{"num_key_value_heads": 6, "head_dim": 64, "positions": "rope", "optimizer": "adamw", "learning_rate": 0.000856, "beta1": 0.95, "decay_shape": "linear", "final_lr_fraction": 0.1, "max_seq_len": 512}
MLP neurons of a small language model. Each row is named by its layer, matrix (gate and up: input weights) and neuron, and shows model dimensions 0-191. Each number is 128 + 24 x the weight over its row's rms, rounded and kept within 0 to 255. Numbers have three digits each. A neuron's up and down rows have the sign that makes its largest values positive.
Before each neuron's rows, "fires after" lists the tokens most often just before its 100 highest values on Wikipedia text that the model never trained on. A number after a token or word is its count.

fires after: "|" 15, " 1" 11, " in" 11, " In" 9, "In" 6, "vol" 6
L6.gate27:122148150169111142118126115138164129117124080128134136125135122126154112157133113205120116115094143135127133141133100126137090166138193089157136136108161095122107161140098159115123150108131116104138200115115126194128142117102092127181129162116133127132099135130129164132145081125113069118169101128148106117126125098175101131116079121153184102097105145088106157128156074124124134135122151145125132159134131125092159130112134153133134144134122100128095120118133164139117124092142117105144166166114141164201139110125143113080129093125120145114152127145128181154130096144131082131
L6.up27:134164165148115120130124121151119145127110140098151126162126126196125127151107098083131118123140096111150159123116120143157137151151127085079125158093160120151146111101084129121119065106072146117121144104175155097183144092137127104143127185126120120136140133106121132119116144108153142135115186132088102146119146123161141135131105118120123089098157148121111102136108134123086124127103120099101100152154118128133107126166141166156148130146154132118166166099089144071115117127127118156146144183133148129124157139177124158070168178108121166108134137134135136139114128151142138164

fires after: " " 61, " F" 19, "s" 6
L3.gate38:115133133096119092174120126103118130134142090115186084098152143144115097102127101115116148159155113127130109133075128132129124129153122146144105072146135137109121114152146148084153135097100136151159106090112155111123158138107153107130135114120102130087094121132114167143118125136134156137089153154115122116116123094093113118107147142121145129152130150110153115103175140156153118149153143112156107106108107162203145133145075134154108125114140123117132132146146149133124076149153110132136150124158100184127090154081157107170135118141128092131199151134093165098110111083129140090
L3.up38:144147108101171107162164191161103150096133143177110081096121125099139109094156105099141126142150106164128121149117056114114146114142156191140182122104143143155082134145157121126158115142106121130104131146112152119114154167113109111106119165167128158071103125113126130122157101149122135123109132151113108143157110100138117073077133122140127130168147120122147104156143094142155129104116126106133132088123142127110173143141108119106140093096145128121120098164111126135109124137134172104097145159135128135125088123111134070137115162130116108125130162142083131142144105148135110085

fires after: " " 22, " b" 15, " F" 14, " Sp" 9, " in" 8, "s" 5
L6.gate951:152147128105126122122164085134120135163148128160116135127112140120146126061156092180116106132136124106142123108127133158150106159126159137152103141165106096134149092132132090107152132142133145103156067151137150112137112135162137139135121146123128105101112132126122132149150099146152145126098109154138117099075122114087143128120101109126148110144130105117136096134163166127130103126159138110113168124125122092175194107141089126111158172097116080102143117145106086117097115134154147173137164139114126111142102093148153112127167126151133164118172146132079112103128078153117170132
L6.up951:132155168139119174138115072144181113127128103136131129094124141134136131129113111093161110126103118127103132142132124170092148133107152121128142123189119166183129102137119166102145117126116158174154124167134128107133135088175163136089177107127152121105138126162144150096157110115161127135148096161139105115125108177152138109134126189123167100108153109141163179137147135123143138138140108131163114124119162106157125150119093105124095124071081124099100101167110094160145071138161166174103100131157115136150120193135144061157135126152125112144126125148124168114110096134151176096

fires after: " to" 34, " in" 32
L3.gate65:153102109158142148113140158110102163151130103115147140125128100142142119145139121137156132111109166141198157106132153160157142136160176117123080115125117161148142140135128111113191129158126138149123159125117140103171105151174135148139130134132169139143136125143086113069141170175131130127125146150122143147123107151152118122093142119142131124085120153139116134101136116118157137115064115113106151131094141114155147108108092187142151101100115124161101142129133076152122158116109123140161192101117126147147145095136180128145118099122145061132138184157135189154128101119147122119
L3.up65:125172163118081090131130099157110127136076144114092136095144093132093164098142122093115106163141155091184130146106141126085129161101125132079098122098150128144122109144102137142165123127085125095101076106138164143128160111123145148124116145143138177131115139130151093134120098145133127114108140115119098148123141110171142116095124092125142130110149129133129116134127148095111126127130149086151103111086112140165125154141148095151092142162123136097126152121134198104108160148130172113111107141097131120115090127133095148143129086099077145121124123129128143128136109139114134135

fires after: " M" 22, " F" 11, " G" 10, " J" 6, " U" 6, " B" 5
L3.gate175:144142131063108087092076123096127109147119106124116135126101120152093114147160085151140116147153106123126118112084124131110046117143115125131138116097154135088164182118117175133154130115129107094144129109114174150115099115089139153133151142099159167135138086098134122160149083147083136091099159176136089153127130110134160107130144115160141108123154108127156164138122129142154137131095143126152151110141122126166119108138130125136149121162143103129098167154120117114060109141177153135122144142124168133122094129100163120105141100120129157108150103130111141121092117125130158107
L3.up175:131156146167101104130126126118133095137074097167123127118161081120087129126133133121157126090132092107095147157103149150113134093153166070087149132109154119117109164084114143155150115175108143107155125122137130093122131112103139119167124119139177140128125109091111157130157117138132153121122152114140113087097129140178105134138131122150082090172149133192134107120113155139148138124136158104133124152158197126180120116090141157087173144147137108097121136143139159130115088107132109096150105159146152144129131087068120173129152091109114114139119122123115184127123125096110139115

fires after: "li" 23, "i" 13, "ri" 11, "g" 10, "er" 5, "ni" 5
L4.gate587:164117124139116133152162179116127143127133081084150120102134151120113133095084140161114119148166134098139146133077107108131123101138104131164107084096143146117119126098107148182111164126176083095118135157121141119119116121176108086114168133120140142149063081093132147120095145106103102124146145130115130078132099132139097147112140098116136134113150138145116109133126108160119101102132138103137129157136118162152105145157096144157141109108109075136140140114146124158124088111148118103107100142159150130114132109128119124145100165085157084130127094159075159103105141132115097162
L4.up587:155116084128112127174145191119128105111147121080114122119145138141103106127103150130104093133106147103130146193132115100104102158082125130203110092137135125107133124135094140156118163141092132149123132151122115138087120118106114154117120097127092158142111098124097124102116120127140137112132104116083114132114108079127120144083127156147127168112108111118116150130123140133119126101140126109185126136086106150100083154125145118122112093112082101099128158153149122121149117146122119119133107145122145121115151163118122124111102072178161103143139121117095123101141155149119136149

fires after: " Pri" 24, "ri" 24, "===" 14, " Li" 10, "fe" 6
L4.gate510:119103125194121156155109130114123101150148128134131147152115139118148173127125144129136140107084145143110106106135103109132168135125135149133097154136115143091123155148145154094139106192154113111114100100127116136160157072126113098088155150144095076126111158122106106137100122068072146154139109136166151116129108144088150157139100121128151151150091144150139123098101087114120106096146097106108159094131126176078126115166129099131133109101127112127158101124137131141078151120139069128110140099112109133164122099109120118111116153155143135151090082151135149142142134137111166135
L4.up510:119141155113117136092138115175099121162166117152129100142114123134157098116141107128150100144111083153165106120104109138158119109129105107095085119111133126087095143130104197125085096076129119113150131136148119082109137136182132076121137137130137144169151134102096100131097148154137116147123128146148161146118107104132097151113111101085095150152103099116093110130116131168158098105120111152108168130128083154151111124105117110106130100141153126151140161117161181106131133119129160133119151124132142096127115094136089124119130147125088164132120166129159120149133160094161088111

fires after: " M" 28, " D" 17, "la" 8, " L" 7, " G" 6, "B" 6
L2.gate635:137120153105127123155128107084154120103148142134086122088143099128067113112112127122131168148087107117148177184123125109102102172135135120188123139097135124119122129122130163115152127100152124129159150121112151108143168178101072112164121149160138120144084164148128138137126140132085128092111103141138076137123110103091157123133161115145136140125172144125155100113151167131124111147146097170137146138114121103176103126167131134155093141146144118089112117151125160108135131140159135165136153163132117160152096137115115117139080103130118181139131134133151168150127121122129166120
L2.up635:138123117120161137103128132130137122091155121199135146104137101092148105096128114071152145132137113140103136133125095077138083094157104078116169097138080123166136118144116122103166115137150089145131177134140156100105112141112154155095119074149131102123111119077125167153161123110131120131129112135160109124125096143148115092119144172149124129119136132162111151087099133128177109128162123122122106102167131170150154092094098120094114157108115137151141145143116145144181148138144157139106158131173104127143157170093126175109097139118146104113113110138148148101152132124118171134

fires after: " at" 21, " 1" 10, "S" 9, " 2" 7, "'" 7, " 3" 6
L8.gate15:091141115122091142170152154105172118121164134149119142144121116128131110098119111136124154104165111121154135161080135115144105158117123106144142108129131115122096130112113123140168114154159181123128126126166126116092148156138156065107139136114148109075167118130160115107131103124151179120121118117149118120119130133143112102084134186168134100126117144129191131117114137120120131135110146101162071161146088150150127103140114110143118129068123104116110116104106132101141132118146144127110123147136128162121098154088140121123141124104132116148114114104105150165102132173118171164
L8.up15:076150115086133135163150137150143113160097110109155131135118114152130160090092103122150115133178118187160124130119095152137124176153131132129108108124150152107127147084151127096168123152104121131145137158120112153145166159137140108117168161172151138143091112100153138109147132138099141156140142099126104121115107148027121131164149117128200106147145107148156153181114159132117127108100132125145125120151090126120139104107092166158119118083139142139118141135115136126128109100112121103156125138127131151133137115096094129157143128109137140144127128092170154134112103168139141129

fires after: "s" 26, " S" 12, "an" 12, "L" 8
L13.gate241:154151132139118098122140137069152082129158102101162123117130130128141134147116114150141143122128147091082124108109114154110123085110127136129113119121118108139104121145138162132091161135122122109135112131106147150107127146166163090141153149146149091141114123163159114111144112111094097135129155111109124095140122100129138129081178161154132097114143131144114087111145087168193114112122121109148127134152105172186177108136098149134110179104098117167156112107133151103121120131131143157103119092057141143145073138150115115134150089083103108115097130124113100108136100134102127084
L13.up241:151131157134091131077169123102114142110131133095106139131150117133122135103115140139130102122153091091157130091149070128151086131114132134103122149149084119156138126143091123107116137127074141155121119142121106114133087129108153129145125120118143098139112168131174109160125116154112111110142153132167112143169167113118132138119117109119154138109175129128119143160117122093108127145106142101082147112169123115155130160133117156137096099112119133127115162074159129118105130117105138146135136107132117118157078121117126134175118163135094106142107126101145146148131137079125133116

fires after: " " 54, " |" 7, " (" 7, " F" 6, "," 4
L8.gate833:155133141105105121163179113101102150161155105111127107098093144139114124089143145145121064148176081091051150089078154131140140135132107131112129138144154134115127127124152181101212117138149077108128099100141110129113142148140140084143149101140160141104108145114150154118070118130114156117099116170129091152096067100151144093103123137132167126133108180141169109136089132154113161112161130101120118136137112118215121124142133099125168186118115152147124100100129169125104126128152139129144136113151160122142150138142139101142070106120094166097130127127087127082126139133080160171
L8.up833:166114113128085113120093149106116109133151134162109156105146132074130128113122115088132131141131157153126155108138103102184163124160115167138142089119096141125173133154112105081121125127102178104121166133146130135116131144111081151109146129154096121140112111110137123122148099128110135112122141133121103104160106117156105133112157161123113118167146146119105059128111135131123133145144120135063156092104102147107147119107125099124098114142153152139092155088110143189108120130144149083153150138126077139109111141101128105145102104128117102128144135143130118151174126145110128082

fires after: "s" 57, "t" 6, "ot" 4, "it" 4, "ist" 4
L2.gate387:159143105154141165112161119170142175114106166099164151128136103142111155082095069123126115142144125118133122119114133112104125140152108095151092114121164156117161119106145143109112152129130141119160126093111124132141155108121115121142153103118099116105155126136177132140116152121073128124121124120147118136150150140113140092114138116115148118130165151119162126086117097101129129134113095120171146051156139117134066121170175126115106126113110107091172107101156080118092129126145113167118121109146131139133100158095121097087133167126099114158123108138108144095125120135101106127
L2.up387:141159129121099090085078139133158191101114117132143096120099124138091114133126156112108112108111139096149141137111112164139124094149132153109127140157145064092114167128140156132136131092136134125143096123156119168120105150123140190128122103080110112083138145099136112133161145173171124136153145103147116104093112125126135124136119107175157122141122127129096112153167126145146157140133139124134167132123144113155123105127158129119161161150109124131102147148116166107169109102118117124111176075169109104112111117149126142148168155195129130107172160145099113144133149110148138127

fires after: "==" 22, "year" 14, " ==" 11, " in" 8, " University" 4
L6.gate838:166129143118140130143132157115133125163150094119131150172140121111141109112116117122167140159134099148146138108138130109108102141110112145101123097145169145093117143105116159142165100162122093120183165114118115100156113148161097119151097121105156114167107089096122122109136095129135114147146126144114144137119148141178111130117148105089145122131113109118144170116103121119123096146111111134123115137105149150153103121142148158156138113141140110107108154119135074171113140081142110142137119133114125087171138101118131151106104114111117138134133195133125143146121132138108144102
L6.up838:095128167174131129130115165095081088144097148085134123120122127147184128109185129165148127126138147083126154104138115122107142153132109097120092151127167114114142151164133157142131127133159120100128112097140118142077107112108112125146131129140141164105116131074112167113111105133157102109080110162165126138120114142177081123156148139151144136163118158164139089103115152128123139130117094103134124133152120095138135164151137135108163107159121094102095173143145107126127165123155125093116177150074155145161140133135137129086104122127180138137111131124131136084122146142121087121

fires after: " " 42, " b" 31, " 19" 5, "B" 4
L6.gate788:157119151162131138136144095132151108113180136158074111148128122141167135110165116138102129146160153169117123100146075104106102133170169131164100119146110124126128143111136044145086163121144169118124115140107148099180091117100151139148133158101161141122091133105110164110121134137159153096097101083114127142151125137156147139123116103120137139117159145098172104107136096122097127140157104145120120090111127102155126088142160132116169161142076121156156095124129113129128144122146131164117108152086172146121119097102107115090162122155138144117115125129137099131082129153143138101
L6.up788:103106166098167175114164117136138081098159098138098134142107109105161178123167123150115100112155125125109127099077119126139129160122108110128153146165102108129101139116126102101125171110121142142124067118161146160153102132086145130153126120155125149116123124111125186103137082128140103128091149138168165106161100148137138124172119186115168123119127133145136097170113124135132156148163121137142154119121158158181127095132115087109122141138090150148110109175172152137181157173138133112081124146100130145111097109106102143152168156108129107120167125127142136115106117125136160112

fires after: " the" 23, " an" 14, " A" 9, " The" 9, " de" 7, " a" 6
L8.gate554:146126113100130145134141128120140167125132133131097164157083128112112112131137128155136111136147166137130139081141134085113130093094152145155110117124116112115104145137117123112146144156160126098128137057098130109133174090130133089184124142123099107102134106130113189093054109072100113078161159191138149109137144119111144117105123128145156131146149160124128066137112100158138094132081136088133050085093112143141170128121154199132099099115126116155091118131155134142112115118164117129131126165166168143104100145088151125112112114111122125123143127113146121181116109158138150104
L8.up554:160135125134100126084102069139110165136137187149133125140115152123132123110098076130082099136124113122078164103121114159123157106103139156130122151130110162130134121136154146099153173090120115126094137107144099134146132093114117126112122098113123117159144091134174124116118125101128124126174129154166123118148161126145179086143152115135139155156121126097071105148111137143127135152127121115111117154112159085128141158127154130152118100113119100135155152154099134118112117146161149095154118129148126114158107104142130054136117124140128103134103124174069110137145157151139108131

fires after: "s" 41, "ing" 17, "-" 11, " out" 9, "th" 5, " " 4
L6.gate268:155158135111087144126128136085114161159150159147124086123122118130145147097133098074106103076144116109152125105152140127108097112133149111103107115127131139113126158117155150073164131151126169103152092125106144113136139146136166129117111155120084202168107133157136150100165130135152111101134134147160140112100126171177157082131130087166129102095108159083155151107153077131134077144167115132153149148104092113157158171102142130145182155071142085139128171110134137160120133155135138149122135136126112137137114122117140106129118115136113163099151086183093169111129104103146122144
L6.up268:114129132129106153149142148157095123109108130125130176176133121134077120129096118114125117156132139128120124082115089132133135133136126152177153105157133135164117102140097119158109159120135121165093171143137156141136154114112145081117137131154077143088136156182088124123133173116117143127180124150139120150115116110117160120100120090094108125115177104090127153144130112124091118112167114143111125119132126129165126104082116153123115117076105138179129079098115101120164124177152149140111125179132123138107124123135107074149100136115131105096139133125134153135124121182163072105

fires after: " f" 33, "ur" 16, " F" 13, "en" 7, "O" 5
L8.gate328:133162116170151164088118116122115131079134093118139087125163138176132144098110126130139115125137108146114090098109111098159134083120148108150091128088123088129139113143141140084133117147116156064124105096144130166113132159129111141140125186166197154117105084108109179148133149080130119128143093115128129120100097087137128163139154126135124129156115104123135118146126146144143157086082104089160118115114135086173148146140129144153111120128119127124161087135128142139102112122149127125108142158128120141158118148112125110130140117137141129098170110123069151071107120116138165161
L8.up328:160124102151108144138140120102098131143093151100102127110121110084089087099126094104160122155132128118113127108119119144123083087117148159111159136093170132126131141117144129149116149133143103132144126114086132070104139203115126097092139153074094167127127136163132101133092111117145095118136107168134084124142156138165127118106127133128189142143110156115127117085163126118112111116131075101139138131145112133129123108118132114139151127128140075154123128171152113146116115135159121133108114130165151114134114095144199116128116141119091140101135169142125128142131135066127132103

fires after: "re" 14, " K" 14, "ine" 8, "e" 8, " to" 6
L6.gate322:116114094117154096096153138149153126133113112117099128135103083108141142103130138106114119115167101102136087119108112116103110147138132138102103119109153123107104133115108111090121112108115103090124126140148133077113158110142128122116143141103105115171150133080133129171094147100087112108139121140182096120129102143123114164142116117148105138149153139103122136116108131159146175168124136111142104140106107137152142108127085097175124133143116059114128164133148125110127091129155145182116198084082144140095140109130192138135147100153158107085129136168157154123137128121137149146
L6.up322:128134143129121134141121142114144116183114110123114139159095099155121132121163169096122076146105111068129156116147160159163128154131153067138075125075124134081104159130083109130144121126118119108133134158171167121139134160081085134126117108127137143126144166123082113125123149109096112069121127122167144148143129138133108141154124114128157127165131139115122114080096158176120173144158115129118117160093156098144151172156180132138125153117132102099130096121138143096092149120157114134129118101148114120135139171141145146108161090162128092122128101161160147114138126129103128169

fires after: " pro" 22, " C" 18, "C" 14, "==" 12, " c" 9, "===" 9
L4.gate138:142153129194088098132130114097114111162152139109149151108108131144126136105137159139152111136139108142121136152097097117125160114104125127135130133190139138087142136139066129160147089108144100137168105125098181124141127171168116113119131152107098147134142114111130140106176111157123151140147177150145125124132099130105165167108156123131123128162131116077146099141118132159135068122127132080148077124142114083097103133119084125151148076103124080130117159092141136127132107125129107099122126127151126144136150108149138135068113143165111108112125126172128140138092155133135102172
L4.up138:155147123130130147167134112135131114109145152144158118134118119124164133110120127115132095163166098141120163144153123120155105133130136108171127129176120143154154096129157108133146125107117086165158094135109123115111139114152127126145136148153139121118127137145142153107168149144141158110136215152133150135118130130115137131118153156117147099135132180153173100132127103161104121144107141114142109111133139090127134163128117098107139118072090125131100119151119145106153169138107119076118154158121094164158134134139129149108145168167142125150097107134075154155101151133083114150

fires after: " P" 36, " " 17, " b" 9, "(" 7, " B" 6, "b" 5
L3.gate474:169140115120160128097132117099073157146133125108126176144100143106128117088099125143127155081112095155087142082133117119132098131151138131155058146136107144141126154193145095079153143147160114117143153094128147123112113083168124115120172131146101119141139126171107131107124144102148161111132112162132108102143123109173106085128143125126121084124124176102149150118108125114154124128139140144116112098157144088123186162146106128110133145099154121085105099140085110157124094162164119105135139153115107103158116114106123114137149099134113099135155105148126134101132116158114107121
L3.up474:162106139103167109143137101135102067109104112146126132100126117141157083147126136113125194068133129111093120136119149118096157106125126093119107142124106133104138116129148137103131131123143136152110092139126070120157147107111158126091125140106148161148148110154107121113135117156129135156115145141121157168132114144143132143210146173117115111171118107113169193137123083112187136161160099139151159135140136155123102138160116140097126120095136137090130132160130150138116132054111087101147114117100141131095093139118100150129076144183142141155129140126108182132123082142116159144

fires after: " the" 70, " The" 28
L4.gate524:127167145092093086099100192147128118131149125175130112100090113097130124149157142144129110058166160135156178096097113120104126130143126104116111092165120120135135159115111136143140122154146169130146110099105158087143110122127139123160153117145127133124068086126115123124104151112107153104130153193149139152130140139115143148115098111149150171159153122119126144106160131152103153101107066088189116134140117152147172103141141109130125163176138076144143123160089141125095131100154095137074129156136151101150117163129148138119149100122138140123131156154170165173150154106107131122
L4.up524:126163117153134119065141096145127167150141100124142112137093151121111143128099097120148143121101135122133135093149130178179163074131121148148147131116117106193139171150146130111135115141149119112161139158150165139135141136084100124120119107170088135146139144167142123069128118121132157107113104117171096122166132118139127129095116138160133107104153140116133141123164117157130164091133122097106173122091093135092082172129149113176117133106110160133152133153116142135095137124114111172136132137129112112154134151087144103151063102135131125124095099116132096104176107115118101135

fires after: "la" 24, " an" 19, " a" 7, " M" 6, " S" 5
L4.gate811:127098136134148112125126116125130108073146089133152133095142133105169141109113115155109144149132131150124128112101116144114123177118135147130124089118103136113124104083104133178134151175164142143170167105122096104144093145150130120115153153121159140147106095129168158129095086106105107128132066098088087153140125085112145135134152108193129144155146129151082121136132164158091119115109131091132152112123133127146101094148108135159149184126109100081131146154076146174119087140159143127146147176133105145135147100109118177099143155142101142110151176152093109143142126120153129122
L4.up811:109142171141130059064141119141160133107123148196107125094144117108125123113106102144130100123131112100129130129141066133124115051105142099185151143131161147119142128130122164116122111192105121131159111168113109146129091116167144128147102144130138098125135067103182181154149096121151130145128106164146159146104115140138145133133127124129110114116096081148114101117107130121154096135134140181106122109138152116136147085166106085093150139114151177177118135115129088124148149113125161152129134145159135122117127188118109207144134093134150181083140130117087149150078151075112134114

fires after: " " 23, " 2" 18, " 1" 11, " 3" 4, " L" 4, "ri" 4
L3.gate321:138150137126126095122122124150109113139163130093144132116120152112124087101132090154107134105107141154092119105046126108091093150137150171182112124148133145067131130126137178137176114101094077129149111153093158117125141145142129103148141104083107146131106144142167109141115118130088091121143167120152132146121097120137111125082137140156135120134171056110140164144140131139093133145105143111166124100119079112142131128148127119136138111108130115127108111136136124121140149143163141120139123136112142147124077128097172091124113110142078145121144142151063169131126074153128169103
L3.up321:164173157143107116134150098157148050108152159121116137106155127141151113111159125131128079176106117124120143168100136131118138099166161145130167090140115145111148127108127169147132129112078082148113116116123135097123186111133132126170173149103185123099111159125148105151127126136107097149119171135141100123107097098116146092109121121087115118158125094152134142124122133127082173122136127086105137138102089132133094153113119135082106113136165130142112107167105185117164136165145158081115135086083148188107097165095136135110136105164101139147090098113108160150141114122112117115

fires after: " F" 15, " D" 14, " M" 12, " T" 7, " N" 6
L8.gate975:140135142112183136143132125108111100143140109094098149110110064149087118139157138125133152121131111125110136114103101108113092149149136099135154103125156085106102133133134139126101116120178097117119141109117147171134158145095085115091139138098076116145071154120139130158159123151108106146119096151148087168117124116125150088104083152120129138123114144144124139111135134106111123102133113103099065119134097101120156101157152140172111161120145055146131122158165125129112126139154148043116146142106111130139103121137136114080103111115095187158143133177124148142116166110102142131
L8.up975:121144111163126141111100128108142181091122131132147094155142131132171145113123124128142097111111100157130146155138106120158132112136172118117115133137103167156094104103143153140123107120126150163161123135117103118152121080117131119129108123168139130132117125060133159113149100108123116163115092151145121120124137167136127156128125131104137121163124157123137139082138141086138144137126122102134126158173116147097111105099126144125141155126141128147136119133091135085086110127128136130135122118128095125121118136126126145163118145132065148126087161129131150137123114132097165108

fires after: "s" 24, " " 20, " S" 18, " C" 7, " V" 4
L2.gate306:139148122077155115109129121099136132128150112145127095112168110130102127146147117098148155181143107168170167174095146106125100115146122140096156119125159172117102142132133125111142138114106181113143118098099134164099164153130107128151156166152100103145101133122110147133155112111106125137102134155095161127130127095134112136124141094129114108128156109125102112138145144159122102107135147123143134137171176101120129067104073128128079121159094099148134154146130160155129108169173145155130148133135115157154139106132129146137136097137158140096173140162136180106159118140110160120
L2.up306:135157137110138116101105122095166138115148150153141122144151150151116143144129107123135121118149130174146158137093134087132122112115118096134139125110094126130095171139114136113148116162119177101133124151122126142133116132123087115137147111197124111127140127110118152146158153110142130140135134133124108088154089116135132101128175132090111096120149113142158105149147117133172114131125145123129178166197159120144126109089120098142091110135116139129132143168136160144115086186105156167113108189132152173132127117156126163123154171110129159120134142132154163147126107133160123142

fires after: " C" 35, " S" 22, "C" 18, " c" 9
L2.gate428:121128131132092097101090127083098130165080137096114151130138159145152102122120132125135160118130091123135148135123110142127140137112133084171130118146155130134128129070063147128135112093134119109116123154087155132127155130176124154148128161112086131129162141093129099121120134131111119139159170141120152179130137125077150143112134112123091135141117117104124143147141125114151109119121140115138135104152087115136100170102160134111123078110083096118135140137093149151085109125124157150112152134135132155128147098117118106150147172153117133112119145164093102152137148131116156102
L2.up428:121114094131088122133108152106147139134097147129132154101123157132126121113134144116089141077137108161149204151149133145150151139147122147112133129124144124128111097096118160163130121118099128106136110118128145155160106128141096153102142144166122108111086121124112185139132154122123125166154123136096183114166138105113141138109154136143100053173118174125179157106127125087109154139170102138114175126142156113121132154095137092112117145099127121144101152125116141135154101141124165084146115149140105157101162105141082113165188149119096097164127120112130125159135113141133143129

fires after: " a" 32, " of" 17, " A" 14, " at" 11, " Ba" 4, " the" 4
L3.gate406:137142190130134095120142186132119121139149099130139103108125138106128133162090126101142112156117100151133185117111105135142121107130158070157128149130113108142117144106126133102148125126099148126143164125098141151126134145158151154118126157134139131120131158155114134144129098137126100083143157150175140163132142145135124132115110089148175139165122119125131161112083117090131151130121126119140157060103153098127158124151113141138117132150108125184136161127129176175080169168178152136124130157118099139177117092129169126101100106141112168118135145158116162174143138116123127110
L3.up406:094138177153140111106139127138155125148137129125147138139151164125101122125128136100163129147118121157116126136136133168155121103116107126141172124143096108175114145111182137107115132125098112140131101100139134148148141140149139140129097123126155109143159127135124168093158164141114124117103162173172134118145156124149132120123126108129098125155173124156118135126125142126087131115103135134117140119124157076137141150169138154136116152162102123133114181163075149114130121152141155147167093127168080137145124130164116137114127152114162120125107135131134139154114138101103136094

fires after: " f" 13, " the" 13, " m" 9, "en" 8, " a" 5, "un" 5
L6.gate785:140130146140120105117140136111131151124115144159133155101129132123083111133156114131144117099118120124130133119135108111139120126140142135151052116121116154108173135116184102114177103138127118107120127101124115128139159120173074148139135135129161151156105127101112153135108141106136136150089167162115171142104104070094133110082145131140111144113148117128135094095186081112138129119144140151127112131129114145156172088121130087137146180200121103151139113153139111091086103094142151171106130123114114142162132110114113158132113135145130112111139142193133103130125146133122100096
L6.up785:106162138169096157137127051147117141112129125118126130119078126174116113117129121139130111133121125146134123101163127153152150155195107102125102126131101116187133149128113171157175139120170123133106092142153097135126170132130095098144124122196167120128135113129114142096105151144135130133099124103149097144125138120133147098131155105095138148122131154125070120125147145182149149145153158118069148162160103167145101115119130153133110136133118130149100073138140110127105103147147135138151139113126121106117170116143131129140147093110077102134160080141122099111177149085102144135

fires after: " Pri" 35, "ri" 23, " play" 9, " be" 6
L4.gate805:132093094144107142139132127132078098136132129102142150135147146117179146135143119191135128116149127146154107129118121141140129114132120090120113124097124114123104130125093167098134146141115097167143084133131179195160136099167102108080150142121149157094098098145101122138073085104099113110196106181081152169146141136167131144135131121085145114134144116090094137086093120147096109117114139118154152125111143134137141129168132115140137144107178107146143115127150129132100143082133129128150103092125129113144098104128170100140112141142126150139107092137116192129122122124115174166
L4.up805:121116115167162091127139151127143152144159106122121151147144142147109137134132108106113143135132102150148095127097080143154126146146141158069095135124112162146125120121125165148096124160137096117153147189152119118107092099150155130111149109093157145143065113084118106131144155128122166147108128111142159160083133123169153129126145158088173127089168112118120119134129091107113114110141162159105131133114117168088133102107142139116134140157110101088104122164122122135123166149132084103166132108094100086144164127124106116153135079131115130116107089113150133125138139143142168129

fires after: "s" 36, " S" 10, "e" 8, "la" 5, "y" 5
L13.gate270:116170089132112106089107142067157135080156119110127122077091138111096138114112148150116139119130111128068107159066112145144141099151119179117125105112138076133104135128157112124136142099176102150128111098124149115089151104114145153158175119095132145138151096149127130144080122124120092130121135170138113126148138119108086121156147142183137087085119137162123096094089134111163123124169131135143123075118172105139122108111136111143146163151097139112123131125105160162128133161166162111134135114069139105123089148124157112154125144087113125120152140105088154100123089126130151102
L13.up270:193178125106113140124159138070140105137090115121132120126146133135104136105161127093145125097126173129127113176158115126156094108116141135113118111095135122194117083135126162086127093131087148157162118097128109128173160069075169136126129154127145124119138070085144117156088114127086146117088144128131095151100133135105104165120132115076143123120084108132122127163085127113100111154171135126147156117155111180157135144115139122142104146098097145117155172124137132101168088127124139133111150095137151118078175109135105116149127139115144126157147135085187116135142163117129117109

fires after: "s" 30, "d" 13, "ist" 10, "n" 4
L2.gate550:157110084093163116123137135151123156126095152109123155141133116140120107123110145140143137127123175117088133142127144137150118146136114142121118132135127153121153111088146163146102143159147134147146114102146140152140157155156137139155118141138136134102097165094162126140140118130107132136099090160121117147143099116118141121147073100114122123113139085087098134103167124070132116117153107072136118105119102132123088099128132121104159125121126095118146134116115132149124108172189139130119159097107138136128122087100202118114075134146163155106104131139120127125134104124119144161
L2.up550:148127128106156131108166078151180167107123141145141128148150130150143130112113099095135152107098105096144108144148125145156115087145131167124121117093099109147119082126178113149108147122154145117104133092160166119145135104115163175140091114094118107107131148112157140096130128087134091133118104109118092115134113108112115132174069131137108127125128120089081123122152151101182170075147149095132130137120130159099129135066131138115105146127119132129118105161109134116120103163130122132137146050100116102094152094124118118157141157132114136108106089108103103124153171133113172167

fires after: " (" 30, " " 12, " in" 11, " T" 9, " 2" 4
L4.gate834:169139146160124136121133132134067138126100126121157136168137152139140147099197136106143111119146169136145125139130138147165130152119169158135141145107091110163147143160132124144189113129092117141114110142142132096114140159157089126123169153118092154155117106154145093140126101096136145078161153167118120100149109062111116130125125106122122120178160123150122120123119134137165090112120149132105115093086148105114165125165142057171156126117161115185142134095144140153102151131161123132112132162104094107129115131127147129130148100123109131168143164153119175128154063135121142141
L4.up834:131130178127121119102086056107099130114107160154087132108156102132109128062110100111079126104115141145141165136124153127128105142154171154064151131136102161141140110116146116126121124137133097144113089135153073128089146143175126102141158167154177153128126147103148135102147112118103125137102143151129130104103120154150093117107159136115102075092179165156130153118117128145132145126121100133112099115138086133137104120100131067127160138111158131093111143127129110101144179097127130112126140105136094138141109133129062114125125162078136125126151190118167131112152153078131112118